From a checkpoint of a small transformer trained on Wikipedia: tied embeddings.
MLP neurons of a small language model. Each row is named by its layer, matrix (gate and up: input weights; down: output weights) and neuron, and shows model dimensions 0-191. Each number is 128 + 24 x the weight over its row's rms, rounded and kept within 0 to 255. Numbers have three digits each. A neuron's up and down rows have the sign that makes its largest values positive.
After each neuron's rows, "fires on" lists the tokens most often at its 100 highest values on Wikipedia text that the model never trained on; "fires in" lists the words (lower case) most often at its 100 highest values on Wikipedia text that the model never trained on.

L12.gate165:117126141127126138150112158111124136151112088122102146120122130085146128132118132119146130140099132126128118135117091153139120126124137168148105125094149110119151111131084153131075129119151103119148137138126108118113121121081150144165117110101108113145129141132181098128091139098122121165161168116136114184138138134129119154156179128138090126103153119114112111121125066151103159109150147183110097183113120113142109105112139120125124133152129089135172150134112127117061128115165145074154159159139130080070113128157059134147126132179105154164119100103140118102125085160110135125
L12.up165:119143147161132110125122125088108151148127134151140167125090146078154160119109135112158151169153120107137157147124149118154120154111110139101121111096159136128126149122109117123149154125167105108113120152099082148089106120125147156133075127120103082137045142139160149125115131126113151135115111095121155116123165130147130110110128125138113177161142154178129135094127089125147094111102155145150120104151086136168123135124102119123127143108142152105097135157121156164147155147129093152112167152136135167111127125133077095079091118124141073125124158139098118163162155079148121092
L12.down165:093146152162115152133162126147114112143142104084130134215132156165126127154087128114133139111125140131178161151131108175109117140106157160128090105133087136094135092123160130156158162124091126129128112113129138162100087155158112100120116114077124103116129131166164124096135123122120111091177120149132190152113075130132100140120127120145130144119119126154144125148164127150134127156146126130173121131124131142106119129125170149100142165148096105102122166110097145168161141104145140102107144109115112116117143104130127176142120120186107096151152094146122098118152104140105091145
fires on: " be", "ld", "ot", " was"
fires in: "be", "not", "became", "would", "began"

L4.gate83:132140117136141082080109130164132164142122175117120139107131150136105153116120115162114119153129138138151129133120156138103139123183111139117083164111159086115111156108148141159101117083113118161129153145092162149107133123127135098110106130151154159111139104120159120105093100149138155183129111129133152153148135134115175142166131130125141169113159148085110110149129150186122138073164108088156159142118134106128125128105109115134171104176125138141073107148119142175147110162145098146103138102102142104127099131121128164126137174139084169108153110086124129102123101097142145110
L4.up83:080092124164124141092152152168146137149132158157113116118100120099120146153128116115117107140121128144105147084143094148117163122101130118116137159151143183136079130177106103146080178124134087098144111135160134116117143154117128094146091083152084138146112131112121120099109131098116149152136091142123100092139091130139170135112103131135138142159151130147139115146131178148160117137154123143116164157154137183131122132115162135136111126150177094126105122109118141114131158099153096071159114164135106136090095128093125098121096124114144133122139126098094142167146084090110160119
L4.down83:121096085127143125117103100129151125169152173170111109139111118075128145140107121146139144135097158137134100123156113148140096098127127145127123125128098136113121083122120140103097159173119122074132156139118124113153176144113111136121106101137144175067136138126113133092175132124152136065108139135124148104143152139158156164118115090129114103170157095143111140125138148098172150116132139103171099124144147168125130104069140150119089137124081143134136100141107147108142160114141141127135119134200112150148142133153091146179149085102134114126146120139098160151124121089145124115
fires on: " for", "n", "l", " on"
fires in: "for", "former", "journal", "charles", "form"

L2.gate30:124117134103183123122139117136149156158158159148095111085126090103094132107163149151104074098127094110134159163102125147180131118123123127132152127098115133172091109104130131141115100161156161134126140095141122143126143158091136100179117106103144140153101137131135148139108112110092103141125092130109174143124069158116133124113153141194093154117120118122127076145152107174175148102107124111085138116140161093105116138147131123141128142136120144090137080138111117154168123071111144153165128153159143115107115152146131146117157120105117112079119116144114161150126147131119134146
L2.up30:126131120114120149109153146112077112119155138111152130076119139099105104145172126140156159119129114169133144124128144138134182107144133110140136128140193147138096098138110130121102142109098164150135140115148185113116173124128155134125133138177145151158132116087108159166153100137123126092115116134132119131147123113093109110129140172154118113092090112100128145101165166140143135148140133127102100160100128133081125098135127150131158122081131153165112127101128108167056203089081116120128117135162097145112135123124119099088137158111103139128146142162108147140110088130127114091
L2.down30:107129120127092119099172134128101108147137201126100132153112110135136085111133174102116121087125149136114123143136113114098129124136122118133178105106148110106124171117074142149157109160104118091096166162138092098100103126118138150145114146163137173058171124127162130115172092079138121144149134130118138105108123124125168155088151116173142093117155157135111159153141142119092124169126150135122128151174126137170139111126149137123128140126134201133100130138125106183110119099131119103132166147120105142102138134170156143105158143134106121121135119143153129137108132108113165132
fires on: "ou", "igh", "i", " as", "a"
fires in: "high", "house", "as", "households", "housing", "has"

L3.gate45:135111118161095185162148185146111091161139116118133153143154129083137136156118094133124102125144173130088155110107144091122158112090176114127112096115108116148142117108137108126124124142099139138130123155135163147122113120125132115153148078144134111057102100175176136115131124136150153155166077119090092124134085127120128132143151108111157137116131193095115117130120098129149150134113100088124154132148142179127124114107165158147124151107140088112128067152144145133148151141128109111137127108158142146191094151128135132108111111091111120114121145122161135113105128141088124131
L3.up45:109100096170129120090103169122076137102129141145115106118121135112128155156118121091139160120114151086096144183136125143100197122155108132151122143134110092162154119168147142074128138137143134158130099129171102130137133129094131119165169127114179155125143132132092146151153139123153154115188100151125102103141132128097120152142130135136102100107142120125145132134134113087152155107107126119110118124131137117128170147155092106102129140089128132123150116099134103190088090150125130125154103139148126228142134133120073135138137116146141150119126101155120121115109124133134099159
L3.down45:183154100126103116124123144132131176139119150163130130126131126132106147125107096166154136130151121129112133126093113130141086106126163152148149125098165167127116189073114129162138096159124151132132145148161136172066114101153107116136155127150137131126110154163123109146120103123157120119103116102107121153121123135148108105114150138146121095146098162107165143132067119125075148124145120120158133127124102143117082149156140122184129149132149073135118130162127109118134133137138072126113139110157162093158132117119174094156167126146126142129126151164168078093092139153136135080
fires on: "le", "e", "ch", "u", "er", "ic"
fires in: "time", "college", "valley", "presley", "structure"

L11.gate1:091130079094147142138123146094110159116130097114114136127087137141128134133139116126098152112153147063162163136095119130177100125116155092133127142132109127110076185103097123078140148116135099141113134116133146135104168156122125140085136074127126118165112121141142088141118089098162143198112120065161140124163109135148136117127139186111095133125160100129126086141116130102130142142155143140142083154136139138127142119118163138134100124081136109151066092121159123112134150137132134142135145163145125097102141143143102141141122103101149164129116161150127157122130140081118120132
L11.up1:107089144097110122172125150088129172155101134071130124173135110134089111106138117088111124125097112072140101114132126104113104108123123162103132112167145136141162135120126121121142136127122128122147146131117146131134120126112129113144089130159113119060137119112095123161090133165114136156148105144169119114108130128142129097126132206133116125130132113100170121097150150109184093136083144138151123186082130148095138166130162094159131104142144109169146142126141135173126144171113072118080130152133128134148124117119160157131128113139139085144130117139154147097131102151077123133
L11.down1:101124140142150125192128102148144108103080140136181143149158126132136160109078129164137097127132123154115087086144111193061137114171118144125109117186104137141138110115163112207185140100157130114137123116110122164160124094140135156114095133164100136106095159122127154120171101130104105121157088112110141149124159167158133148134159121135113139158114095130132128130129158122177125172148143132170110130143123133106123179139104137140161139132112116115119158145118102137120153136154089124131145138140134123097132102115141142106111140147102129111121126171137118130165126131111155134
fires on: " on", "ast", "er", "ight", "se"
fires in: "on", "one"

L2.gate191:092138175092108140133122132120167145116139158105165114144138151129120147167095134158121148122117144136144168110108099134135112125113137076155128081122139135142168128127134154150126179149109128115125135092065117140088125154116113152082121165117117135109115109153136094122130148117140143149185128135173156140170165081143116116087115113144132100148116103093117121188157109111127113103144113087118115086132103137142135164117123137154145122162108105068121109141142176135091121150126119158094108093112170113145133094129110115117105072147107091121105140143104109101104159122138142127
L2.up191:078125166098135118160118150136123150150169114140121100100127164143102146068115129114123104117150133162113096113140114150126091130119144131110145140139163149191138121121137165150139099136110110147127107130106109138112175113142131135141103149127098166136119158110116083148119099085146121124132114166164131080178133121136153108123106110188090136145132148128109162129092129135115160120106123176132149121158156131138126090102116144094126184138156128101120158132110102137127115129132174106116130133113123095063126134103133080110127101099119123134135082140119138135221134118148120119
L2.down191:123111098120139128133143151127113109149132110175122124157137151132104116080095102151121088126157139124144147136153098106137082152128152158101153134155138125095111103110129118131144109179132085122105163132140169132151167117104146123152162108132134143091083137126091132107145130100177125132118135152114134137125124141174135141125096110109143083127106173100166157118071144155179137140107120145116168141119141090146113123138138119162141145139093115125110179124152162090169132088088122163073104119111193153144114133110133173110167115108129113179124099145100128111134139132115114137
fires on: "s", "al", "on"
fires in: "its", "local", "various", "numerous", "housing"

L3.gate41:105083123104145116122104115133127118125150142139125132145171131137119122123126099129125122127154122118148124124113165096091061121128152098130163106186119160150126125170124150125142127114132167147127186090122111126126104106116136134135100133150140132155076136132162124154157129118159096126103106153136105099171147122146134150093104098082107102099130150149150102112128101114159088185148109144086171159110117133104098116154106165084162173152134122091114108104174132139146156123141121163164156153092133131127115164114139141124110120119164121104150087143125177098097129132090095107
L3.up41:156100123120158171150145167143116122144125153152135150160137146109130131132074105150148102075158152105135164158159111121156108145096124096160126144195125153127103124113156145096091163122157145109135116114119162091138129135107168160137092116147138145187056132123160174142157082119153139129134108126125134155133111115116079144121143111091072126148091139131116122122110144126138138087107104140125141129143150122103127098097113121141087156090138116120129122101142145159175135094119109105118141120140114107073094116128125113131145156139182110112143128146162131099114131170135143131
L3.down41:152145106153143135140129118072139160138127134126085134116152140145123156153141151129117125115164124107128125138133160134109147112137114142154083113120107151154146128144135111110202117155112129156145156150105127145097192126079159137145126102120112124125138143112155137131117144132117095156190105137104149152096134124139157144134133169104124100140154107129113082122117110125040128112109107139134110149065195143126109132127145129098111151086095153118160105118141118137136090136138102107188163127117136105148169114094149112125095163106103130146106164113136118137081160125137121165
fires on: "se", "is", "or", "ent", "s"
fires in: "his", "house", "students", "households", "he", "honorary"

L2.gate29:152090089150101129157144095115132139122167130117090115138113096118147088108066133123119094117103144141130143146139127096094149108133102095174133090164104134156127147145115124138141149117144144163152136173161162118120132150091153123108143103122129144103128140129142143133149105120119126149086145126167196161112152123166108119123108140126177102130122161109141111176137094145140101136187106126118127124063144123121145129135100150095114116129118139141121150134122109134074164162137090178120151124083135115121106144095078113111126137122132103114127138136106160100133145060127174142
L2.up29:146138090117133118143100143141138084127113112127089121152100123197148106121092133136132133117151096132078101149161154100102139089132094114105177133129094128112110137158123123136106145120104162114083132115185139126093126125172147107109122121131104090084134115157117135115122143099155068159147136105115129159155151136139120159124076107097148152141130091152089141135126114119107148130147143082123181127146101127128132166080127102132107081139112135119124162088148125104111110143151122141118131130092104075087108126100132155105101129112134116164144124152131101117147080093133158155
L2.down29:103095090071099146156125168134121111110123120093102122160114090055105135130109139172136118145100118093096121142144112141176088124148084127137132130136144121123104167153125151101143139090067113141121162138131163154131155197097139150103101052133121154080138129109131129095119145133172163105146119115160124111124125112124144121118144188143133145140148116129140130131125164132122136166160124109123096120135131068143134110136145141112145132094161146157125128134137159136084121132139140110129122135179095116140155124104156155106133116094127134133162155095126142124140167120139133143
fires on: " on", "n"
fires in: "on", "one", "only"

L3.gate25:144148146119134142129130109131114120108134097171120086165121101134152155145131134127144127153142108110134114105152103142163098150118140093113160150140132141141085094095143151138134131162142112083106108128113140120148194162147121066149151150126096159125102143094146153114107106117122078092174151157124092175141110123203121094068105087124117141133104104116119133128115134173157132106146133156142098114099114106159120121137108099173095131113153093108101142141115080131105126132127106092124097139122139135118117111132097161076117085143138150138131104110101150129100140133129099094
L3.up25:186146149138129102153150130145117122133157097130131116124117162116115106131124165148093171133166122075135147095138089133169120116104143123102122114117141112121101130195184138132149127142101131108159159118159124159118139145131144128113120137128185183136107110124135121152110094108145152095144097119143115116124117148108127133104142106112148108128102157122153172118127149117102149129130114091130112170116121093125134138120128123116139135142141146149142117190126201112113138126151093119129116087132133157103086168112095079166072169108156099184099114120147098121114167141130103141
L3.down25:098118155174157112129111156135113118094108180140142098150084157138169101107115153086113099147117130101117135097141125143132086143128133136091125126177149093135098117109194075108139145122157127128130127124132122150107113146125132110145128147128094108142143133066140115128142125135117139094153117112120134101090137130148131142144118146154145129129152122062112126129141137095124123078163145125114135117107150071125127130092136091155130180119131136110159168169152119127121156134144091134126126125119075122148125074084170157092120128138083075133157138137077138133110141128162106131
fires on: " m", "s", "al", "el", "m", "is"
fires in: "local", "m", "various", "million", "minutes", "previous"

L4.gate0:135104125148149140139116141098124132099107091126145157154103176138177076133142138138123108121072158119153148149105147106147132088106141120156112139135133177110139148101109154147140136131138130131129109126111174138127110137114191114123139116132091097120082136153108153148124171142125161121154117111094151157169078112143118122083094114090097109142106084152083132118116101191142075129078148132092148099160120150139154154111143134117139114117157070122161128104144111115126112095115117139148136126144111131118156179153104109079144126146106159142145138118083118145136128138146138128
L4.up0:107122135108133122171128106121096125116106121126140125134138153124138121133115127140084129164160152095117152144086141115170102101132151143132171128075116154169165124154168144122107157117138086158136117165115128125124120114091122159112167156106152090134084122088102132142136115099120134093113158166065133128123115140099108125106132126164126101150169151113137140120147128089178160151161161121100094141107114127160110103140163190109132139066115129142161144119133112179120100119096130128123142148094135111140162161108110066114133118113144140136160110122131140132105136083167108143
L4.down0:127122106090128149131107090157101125112140168135084153147127130121104149147107120132160142138106095166160144107157097106102148139118090167156133131156142143093137109121096112138143106155126101056126143131117145139156174088123136162137127133071140135120116172109156134124136120137155103131113110098104169169096161106179137118140148153110120170133116115139167093147160131118079163139153101173119131099099130146115130144135123141086141145126127120143134129111119109110084152161094103202156129160123102119151153106129105098120154132151156106136125117129134104129100111108086150085
fires on: " be", "g", " wh"
fires in: "been", "being", "became", "began", "be"

L7.gate7:140132163140122126105134103130108110119142133189161136101108120192134104120110113142103118137155084096116104149134142143138115107145147082115116141109116121112103138154141131167114112108128131136108116091071165170134118223110116083089127138130129120125099153081120116152092114134118095142108129146076132148143163127128153124147103126130077128125145132102140117123115116146139121126146130136110162115205126156096139104129123142143164143112138128087163108105109143151129134120145131124106142135160127173106169100155137179115145096148120157085154133153144121167110132167148132168
L7.up7:129160122146124136112116113142142149102104160126154115155155094157159165162117121112131118150136111138139105108146126128159162123145094137154114145154132124115089114161113191155118119102180127097138123135118151136180136126149148118109145088136139146138126150177128091111149060108092143132112128141139124109109122139124154146079117134165131100120122122110117150158127136160183135124071160144102119134161109105190120108124117095145117072124151091157163104144084132113119143096118130143130120076152156098090132159105124149122130101149139127135111124139159087145075076128102123125
L7.down7:133081131118124141151125118128160168192145126101150108145182147136112126122099093110116119143150110116136096114177168128124069142083112134154116162103113077128113139141169129136133145122113124121103102171106137121159149119140163126119113122128144132110081176157130090102124139153092140149110121120137167141127131079147166148178092123103138128114160149142112088146166115133112096110131091135105145109148134129119120144099143174167135078177128112170115136138133119111125141146132108161173126079096126096100088157130156124112122120126126137151121118138170152117099098121096153131
fires on: "t", " it", "is", "ich"
fires in: "it", "this", "which", "its"

L11.gate57:122168131145085088123156138104129156148166071119078147138126172115178113158127146184131165114150127116084147133161128127120123130149141078082164143138079129110135120126148147170126105122112131121114149136129167106134098139072137091145150097109165144134103142125155150138128111102146124145094156113132163114137139114128144133136126092184090112123178068125107115138125096127134109118135132199103119125119076163130132173141126135136120143136134116140151143115171118124101121131102151143122134117120110140088150084096142111130150107161113136146133144124091123126135127090085112123
L11.up57:123131114093120102074102105149109101138135143110113091126131124103133099138117092166138116127121148128113107091113137076168124140139111119133169143133107121130123116089134131142106182164123168089150121097116149084129136107129117117140144147095175079165150114159182134090110106116106127152106133158144146088122140184140122121149128119130160124119150139143090142152116095165103124100091101123145118134105122134157091113161151126125117140170159159112125140100105119148141176118121136150159125196107082094059154120113168118110140133109095142123114134123117117102104115143096105136
L11.down57:123128159160101144162096131094160166137081122161113181151116123114118104121156104120116081123153139104141083123131134134157104105175160168159093153121157121144150137102118127136089145080123125108098157098121111154114134133096119158154147109137080146157146114122130074139069076081112116077149145145122122091097125128119151101099108127125117130114128098124125098145105125160160136145107113136134102132118122115160133159127171129136110153176096146115175124110112132109154176127103108141137124122139121114110128109129152110146128113144070140140146117119140139139146167082171121166
fires on: " A", " a", " an", "A", " the"
fires in: "a", "after", "an", "as", "at", "according"

L6.gate117:087143177112150138151116094112137118118091115129114144135121096112101110115116152117134139127159176103153151105120142117113117112174129091094137127133070096131159178136144146153111120152109140141152161133124098111152152142165086072108132090122094153130126114098141146109153115126121124090120125113101120146137077174128145096123129144156130135145165114126137168100129155117155143124148090128140147129123140099186136106135165097150106131096094116187113078142126115166143140155111118127145116097066147126115114095125123080120133113088171141140107102144177117104141145092124126120
L6.up117:144178176154091140138132140152138175119173128105138126147132111131087148112097133129107114094108105147116178143123139101170073095137156121162137170126143142130103161114099111156185101115131119133138115113100142130155163131099161144104124133159102111144145110118111127120130135148126126140139123098131133125098098124096111170116112111132104092093083132109131142114169177130145141126153134093175093165071099113160120121143095098126130127123146105127124124116163067113101100095107101111112104115093122139121140124114115112143148165132108108125083123173145152168164165156124133102
L6.down117:121098119108128112108109104145086115160148129099185156164153164130122095131154086122152123139130116176134114135144104133129161119127132147111127092140171135095098109124137158074106153154161066140074134131108147119125066152145100141142144106116124107178151154128177135145109068128138096080134124114144128105121138125145133092120113101102184140132133113159101089105151090169153100153097140142119133139160158094106113113103122100097106127152131094133145112096149146101141111088103147151121115112133163111120089091136134151131133123122114107134119137126120121127129076152140122108
fires on: "ly", "e", "d", "is", "ed", "ess"
fires in: "only", "life", "this", "less", "large", "retired"

L2.gate116:142120134156126110142141117090154188097151104111095147118181142136098171119119115154114157112098105112149124137170118139119136129101134171107071173083093093157096109161104117152129109140136102151178186152141130140161131129119127117155143114121083146156122114138082089120093139151133129127156129106164150137136155109124139127141131129142108135105129106127149132141113093124139153162138150140101134119161115095115132147141182124077107115083160114180179103105129122145141136100129146207122131150133124121132147127131122138112163134165120126155131085128122142126142156138089157127
L2.up116:111117121128083120114109085065138113095148115097091120118124110138159140134070132128148096149120140143150142106101112158080150207144127114154149145123115162087180137136111153165162135114118080151098131096160129131083144119150109150110140135126155088108112109151121096163163133102157148108123161136157128134165146146105114108144130132114098136140110100120098149149106096137176127113130153146128134121143088136077109097165139086148123133130149127160069135144164111149105136151156133134107085123153136133109119120096105151127120116114084163099153113155127137134143135145126134113
L2.down116:092179107119129133123104131133116132125120099156158111127128157164117091140121142128128125123145172135124114135175149139110111142129150140110146141130101129090157112137145153143147144130134094145141132098102108095127119155125128157168162123137130141092128144147145132123066142111133122108135087110157173124110144075146126129181153092162111081127132106147133136143141078163127111129114169180113100142135169130136143164115125149141149159118152127174108120109114141136119169113155130119124148124181113098080172123108157109117204102062124128114091128095111115098155151131089144147
fires on: "A", " a", "a"
fires in: "a", "after", "as", "affirmed"

L8.gate66:141096101144158156122113109086144127131072129071091099116067142097144130125084131116102108177127130155143143126140165111114157135156087132138144136108119149109098102098162109152147144105111155130129171084141151165155128142193151088118072145132142125124129134173103134134085132144111145129120118104133168057135156145152158099129153113136158122096165128125153106105143139109158149120106122140157101113102115124090110144088120144106102144095149132135128120093123109123082142144113103155110121163110144168098138122139137139119091103118139110129130171105121125132136157128147115105
L8.up66:131105118079104099136148113118180171148143159168110103113105102083154116065137111116103129139115114148106152100128115110107142143163052118138140125128120123111091098171147112141138115134155083132134134125085126146079147119131111138118139107149076145077145123142131175092130152157128103138128180136127129164122139131106189110081152123106134137135162131123105147115105108131130125120143164113119139126133117141152144132124100119082122155176112144120097121115155115129108109130157143146118095133124139172131152091126143088127146114130104184129123150122118165100128152129176160092
L8.down66:161085085148124101096157144114076118125157119141113141113097127092158146148133107145137127127098124128127157113137146109123152112157120127097109100132118115151121120148092174129112147117090107161143144142158096098118177149127140105159110086099119143119116151157093152109132069114171156130131122127138151098093125142107132118106135140119131112108162074117131124094138138080150128146091101100155122113108171139152096133070141138132151141098147108147155112136119145132128183114126088140124099124131104123080123121103156167123165142094113112128170150113175140154107154092131162071
fires on: " on", " to", "ing", "e", "ed", " of"
fires in: "on", "to", "of", "wrote"

L2.gate48:096156112119180126139143142108168107085118127145142132143153164114088115123110159156117116126123148147149137152119090153144156128141153147137111123128134134156131163150127113088144091154099117136136141136133154123103124157125152109099103114076135167198115105113139139146095106114157077175153128079148124114145132155144111123138143108081154148107135150164132088190133133137107112144150135128111158116099131112111151134167129094131124156115171169145151128129103150105100123104150134116094117151100164125097094120059137197163107122126110115139116137112144122160121110107099099122
L2.up48:088116139111135093155167097066177146090139166158100144110130113144102167166141153146114153139158141122140055126133109099115153107125117142168122109124128136157112125112116122178140125135110145113107133182128094129101137136118135120157132123100121122109107132130088173155122108106151156148095118114139138089123125127101138110110085164111142122089152138127148147120140141137110158134169151149158136110130117130157140092178175111128127119117170123123167151180141142152132140112134161135080146110146140082097106150118110127130129122105102100085147118164158167113159078117109112109
L2.down48:147106149100141120093115139112126127156131154115110094139186097137136126119153122163160125142076122134128096122127103109143144094144154138161169103140158095114084113102120160157157127136112120073082162147137109087164164154122184127105098107143098141176130106136132100112148155152129156103112107147140147150135126138132191111132116137091079104104129129102099134149129142132102157124133109112165128098130162179125123160131137126107099156134119139103131136182117155099149132115129145112103151146144138151185149115128143136182125089099131116117153122160109100150110093132091126100
fires on: " on", "ist"
fires in: "on", "one", "only", "district", "once"

L3.gate153:151127147159151091153154117148137102112121117179136085127138118140117101164112106161127145123135131133177098135138112088112115131118179108145141149126129128127148118094149138144123151162171095141108078141130121140162189098085138140167121113099143124131124145159125166131134103159103151117120101133128129118151161163096103141126132111097127148146104096138131124127124088171134073130152134146089109166140144137139136131144168100105129095079171144117137179136151132140113120157119124142131152118122131104156079176121144110072136100108144136088137144127136093098137202147150155141
L3.up153:161095139132113154140152138116133133140154106156161107079138127174161122151154126114125117123070117093125151105093164143128135178159126106118152161155113108118182101121106117155126073152117121125120101142082141128156110142123156132151132124160101105102158162134149132135173103167118129136102116117137135124107120158095136087122135145122083145121120110147102109107152101142129085143138145116135162139144111138131113101113157137145127158149071098117131119140087116175111169101165098174123149126136178154122096114091159118127115095130175150119162088142110108140139110151114075127
L3.down153:130110119142096138141101117112132129114108120102128125119137090128131152133114091125117059130116125080147183131119126136131138106124139113134117124086105171132132148136122083084109118117120124103154141106126121113144133123153091155133113128148144130097135175112080087126146124121111109185112118182168167118107113091120167108100116136147155157148123135101152123128121186119112140105175140133134136112141109159135140095125113145132214168143141140159122136171104105189132121148073125102157090122104117134125117087124126121120100132101128080112171133158098144133120112080115118116
fires on: "t", "ing", "b", "ion", "em", "en"
fires in: "following", "faculty", "professional", "throughout", "difficult"

L6.gate96:129096145171163156138105150131140103141092091137134116120126159153134126131142121105134098106128159125091100132156105110138146112098163107117144104124118134164100130151106116159144105180079134112072117168138152101113088154108105096126120097159133169121128140133117109115117126108097125119126150089134087111157124129125078108119096132124122141108139137088142170115155106141116135090130108140161118151126124134102123100152156122152136097179127129117088133121136115139126169140114148129118106120088197139091102124099088084185093114119109159105142119100089114147128120198129102099
L6.up96:125136093149166147135120167120157138140158145133127157126150158116158113160108138163150126165182129165114108094080198165144160092153112114161134120089156137121135139133145116124170136073120106115153084120143116125118118093125149130127115150112125119141147100098146152116108170128146109099087103125148123106116153129165150125126133159115070135104138156080119150177134139110119090122134137125130124086088133148150120128140120124162133137142190113120145067156135096151098118127119111148171113135105151126121119161098094093161129127120117118123093122107126129066128121090129138126
L6.down96:115130123107080151154118141090152158146133113123154109143131127107134090159152127157147095124132136161144112082087074116116165147153154093145136110126168141106117145104154122126136112130136098143136157128150157142115095098094129158105140074107086104131152129110147114141096165137069104141157097161161131158161108149146089143114174155135162117140137107129103129139098120141091113133126104112119117105104104104127113159097113134114123111129210126141095150125127125105142163104115146135139124114122121120161100168084164124135178120135093138123103100119166107160084115098098137143
fires on: "e"
fires in: "home", "life", "time", "office", "service"

L8.gate50:128148165154163141114146138110131125136146193129148140117111110113099092096130112175158130148105129139120098129112103089157127076121124143129120109099107107140129123119096142123121100113160079136099130138122134146119148130132061153117112141105113110131124139087164140143165137155102050094144126143110104151117128092112163144118151086129147115169112086172121098140133108115177117148119158121090099141093103133132117155092136121144107119101165119134094106148119125177137123130096141123160076176143099122112124138152120139187127117135121126070094091128122127093118132135154134118
L8.up50:098120122144106141146175155102142119130156141137118124107161082130125107083105117138128146178116118101123092139159134101101124131168138127102130158107128142161129100176122143132130100113131134121109121106121147120161086148165133103135156115118073117120151172115150142121131148092129153154141127104143128134129106150108091130124111116148119076157101134082126139111149088147106086094111159163140155096150062100113155172122155154183135151124158121123112156151139109155097100108078126110135112129126117126083112093073099130149130163152092151103143147155135127102107149139151103162
L8.down50:124124118092149155168148099151159128133098156107148121141169094096159131116126127112112140124134111118124126103114137126125089145144111115144136121118130120162128132176133116127194071088139105125146123129157126113183085114159106105129146130184146132120137130169146157123145136127152150132130129119113130112142146129114130086118139110109167077164071120134154140120164165136143125133132150191139099121129139165155121144107116176149117131171143130100139177154113100105107092095116134143088120114164176110170105138130147101122125164131155156135128185162147139115096120171147095140
fires on: " h"
fires in: "had", "has", "have"

L2.gate124:176095124135087152112149098164086124135129126111132122139139176167088140124128109121135124146147166134119097105159126166125100119152154161115141141134184090151138097148148112126088117123136155134145121150072119160130158151121104132121098132128169124141111119114144145123160103111073075102162187125132107140107117130128125142110139138149143139131130104134107125145125185063167149171159102163128110111114122125155120133077157126137101154078114093134092173141135115145151156158133158140144152160095151145156102118094110135121104126166151143130139132167136162126144129113153126132
L2.up124:152165150111136103100100147160085116113134116154156133107140147131158105149102107113083120128123179143111118140167090084115167137138154135150135114125084121134138134117125147145053130146151150144178141123129144136123120116130108139139129121158089101132128120110074154115138139147121123107143111176114141109119164115182132142074157133136122099164164138162145149099158140148130149169152171177118140173155116146161137105095108146132121075120135112089142087169154094116157109139140149106144112147158097106074137144113146125130150113112136130133151118103147136125095113169154135110
L2.down124:140118148136143118170130149110158121145121103134133110117175126098094099116125108120153112168094100132170101101143115088146122095142141120092136111128120134080138143160129119165149111121140145155104167135127146171117101121141081129071124137133138148121108139068115087130106102124128107120107134140128112134106104120138108121152132137107165106154119126108168107099178136112078114144084135201151143085139167151098089101128130098177100154109131148131146134125097134185145132086155126113108153134090113175167111117126135123097167147099139150127108115157119114107110131162141107146
fires on: "t", "ich"
fires in: "which", "attendance", "attack", "attached", "court"

L4.gate32:137131124151171098124161120111114114128118088144126150097091136127120114155129186113109140076118148151095165079095125118117126118131139070101102127103114141112127127121162120129150149118164142100072131079144110156101153134122099182134128117125120167126113144105149123111137152132109125178093119077125140125152086147146118153109131090124139149107112144107138166144171086188115113126100115145104090135133149118112131110135167121159115137133144096153141121142109094134115142113122118130142154215146117151178162123166123108137117144097154101131152149152126122109096087135146126131
L4.up32:132172110176148162149132104134137103114158172134137133089125121123133113109170136160153151198168167136134085102074122101158142130138102140134153129144133142145139114115135181131136124146139134162157149140136096099124149137107101128129092146144158143132128135144133141116123143128152166127120138119156126108208105137136127076138093119109097117127146138153145130135151152114095156097145170101146118106127131119129128105099151124142127144202127106155126112131121117157117126098139126121173154128171129141110115103106129127125095171156174137094089144120156162086150159103105179111
L4.down32:128123123150182154151127134133130162103101151149182153130092155160159150088107106153112133129162108128160122100098140145171104161117122125150145101134114127106148127120111142099114097117084137139127133137101139124155177095151146111132150088105125137111165135146143171164136103164123165163163145137124113178130117121076142119158111091113108120122128148108147125134152106111060127150150128166143104158155126157093109101156103152170146124104160131101124129153133160153143132152130123124135141106172146139114077191140162148139151111106122112092166123138156179139132129151124132108
fires on: " by", "er", "e", "ound", "mer"
fires in: "by", "career", "like", "ground", "summer"